From a checkpoint of a small transformer trained on Wikipedia: no biases in attention or MLP, a variant of Adam for these matrices.
MLP neurons of a small language model. Each row is named by its layer, matrix (gate and up: input weights) and neuron, and shows model dimensions 32-159. Each number is 128 + 32 x the weight over its row's rms, rounded and kept within 0 to 255. Numbers have three digits each. A neuron's up and down rows have the sign that makes its largest values positive.
After each neuron's rows, "fires on" lists the tokens most often at its 100 highest values on Wikipedia text that the model never trained on.

L12.gate837:066163094135102119126146150107085178163136134116163110141136133087092131169111124082131044125152177129118182154080194090124100085164078158095160093089175124082131101136115025158178140169072128116131098097128178158117171168113100117138126092082143113147187123156116080064124077114160121143134119118100150104127105150098130135124125110137105151102168088105151105072090176146151114103122
L12.up837:168113154146143091155138096158093105160154146129095143129173156095128103153115163091080074107198150173109165150170165114149117127118161143112126125122144117085122143156122077151218155130153134117125100137159190059117106127114134178140152179119098079118177126107111061183088135114197135234140159121167136142130103131087072191137123146126128197124131111161142082174162085117114117121185
fires on: " of", "ol", " National"

L4.gate651:057121044164169143052092130169104097142094170111111147134168137155102152181200116111152096114181139105071096127071119113162115075113082160116128094144106114143157193173183120101162155115160145069120127103122200164106128169159122153124110125110068086166064179187135127093173102151182149107119074147144138121160143116155197102135181011138070093140153158153129174070121061126102159079097
L4.up651:154111113109130188136160128123135161167099104079097125091179149120152107113138142126084143088095203133159120137137122125142158076114084158127151169100091179108140122157192141155153167125163133130155111161203126158143134134174122118128117123168112187135142113199133202122168179113081173077152124108162167113163134121152162156139089241143090084132141085142126151142150113133116190062127
fires on: " |", " November", " December", " August", ";"

L7.gate1122:098057129164143152118090097066133077113126144122157115122131129153109133117187129099127138109134121155077107139115103133165153109169089231146096122163181093121107205133134155132146141153099133068108156093137209103072145135127116131140096171188158128164137186144106137174144139127111079068162084176104132140080023200152111074098178149143125078110108085121076170086117105114061072072152
L7.up1122:156160114085206095094112112143099159104115083075107119135138069113185138081040202091136095093138154133101117093126097130147174070158133185118138128154120118091101149157120173127137137121144130151116113167081146105118134147155133114125148163138107066122139154134120125108087173084092144091119132092190166109209119131044100150148157123113160193096122110101140089150152136143130182032147
fires on: " |"

L10.gate1025:103138118158099124118128105090111126106112132106143161150119120131080192104096109149127115069143159144147056095112149134155095125119065211121088174173162112095138133129090119137128166164125200086116099057139092140175138135117082101142148111126134179163132170137160160110074084127138137137149129131111157125131146097112111212151204129129098163131140069123127006184158145114171128073218
L10.up1025:114123145140127140097138099100190121093133119094091125097145096067118124105161124068085143131142102133177184180141093176125140124105136179202128123102094113111138092191156085071169098122162088144106137127147173122128090164167172096127142138160054132100129147143120115139137177122126118174125115120196139139133151085084089157108075068110145122142146158135102179154171097086121153094171
fires on: " |", " of", "or"

L6.gate877:086178157172105154085136142170158134102108128117111091110174161163102157117131063129127114111169151152111144132095213153160147109125137213171127144177170088137111158162088093161108168139111133138154163144169147149139121148089170191123112153151171140126111154120125152139108115081167174088126081092106128107136115116114104118114165034122114139086178089085110078181135109131164060095105
L6.up877:130143173100154086124162127105146105096119079095104068100159132138170094095092234098122155083100112102124117122152120099146152114147088179137119136089104126152107147121195079153094126141123139177145141076157109136172165136135152182125124093120090126144142178147134142187094187077128117141178076169150064137155138164151102115121098115146111185082096183109130102121135136127127120134109
fires on: " of", " father", " was", " ==", " father,"

L4.gate7:132148129121128117096100120165143166138123162176183086079093171183114146092097115084126095071153151183092155135073160092119147099147123142174170112176163143139057140170151135146110128099164160075109137135124142124194115158117128108129077169151135072179164145093077150160079097082103172125144128127105134119177134144137130151104119097114097070107128153096134103128081091104138086079128
L4.up7:065123093181054068154152124117146162144130123174163135094121133117135117153157091124053133131134175134180135208116142112100122168099165133088174145146109148088091105076164070126126140141120173110178116153133123141084111144128135154128123154046155140135115132153128150100153146171152124154100131121139102135087134056215144097156115098193133116165144159129198157120149157134129128131182
fires on: "|", "ern", " living", "riev"

L7.gate1087:156134075150133123105076087189093074102139085085148078105149143178084119141093133142151172083147115174138146149120139067140114153088130157103163135085120130176072121147112139108129123170211159169103122151122125125189110161082174145128080167118109129162134123190068143161047138168136138126056086092145138164130128066169109149167099126171141153070104091156166115149106151103225176092127
L7.up1087:149098116129130170179129107137166083139146089113088083152114139109096133201138183142102200183114134134136080111088196091155122134135154125140119117096125086149119178037155131095094144158123152154103106170127124136053153137171135085182119054174132189117152165108119151146056103132148143108083111097130078121163138123089083122093155113147167073100154144153142120145148130109149106117127
fires on: " to", " the", " in"

L7.gate384:159134179095169114098070108112127126094062118107153184103151152176149104123124168097116119123150077097108117113158101105158129096140132190102137105133110106161081182139164177110149096137113155120120132135171118138148081158106149137108105177197151140109085176134090099143122201060077129070105100042167128118140091133103053127124164133140165181090106113126074120111130085122124063094151
L7.up384:124131163110094168144136099117112128111143101102143113170132110108111140103130163077168135156111107079117124135149055136180130131104120203067180137122129088095120169113105126070175134137134109093041163149128113102141088143159182120158115180202171152075122156090060123090107147138072133119121095099140208113092076111124093179149118146141104135127130100153157142108097072102168095047130
fires on: " |", " "

L10.gate318:069135143065072164130108164108121185124086120108131145132148172113138148130124121105102140151176155087133096133103107129183144123141092145162166154145143061133061137088146120098159104177106112063112081045087193089135169143085103093163132138160162080169138135106154161107118160117156160161156057139105136111147123116099073155137140155123145114174126073146122072132154135102134144145112
L10.up318:116190147058142115125182116190125143117120091123139157090081160142095169085101175097127130132125061111101124135136149148112114103158094134157118192161111112093155112105170180092106085109111125085134142112144144161100032179134092130150079127143106100128153138186129121188100140137145137070109132105195128118159084117134053074106130076138152067105178130133125176155129095077138147129136
fires on: " in", " the", " its", " his", " to", " of"

L11.gate1071:058150082151132126088139092164140180179142162115149049067109114155172137186151096127153103146194100185093094152116140122118110169093149136150141132112106155153063085085124161110177161148144127148161146129084121151142144178127165140129105126129086120138140118094071178048078152115137131102146137100144126121188125117109141126144125108226093145131142133138173044158116097128155197144129
L11.up1071:105145102160148089157204096079140181139132120140102096071110125115108140166120094098156162071205087119127097144114124176092147172139145123107094086173138158158113146107112162153169149135111189189150117105073052114130156127188146158159112073135166118146097115092171169069051120137139145124092142109120087128148156084141125155103083098081148156124104078159147106170108134111149146145138
fires on: " the", " in", " on", " by", " against", " |"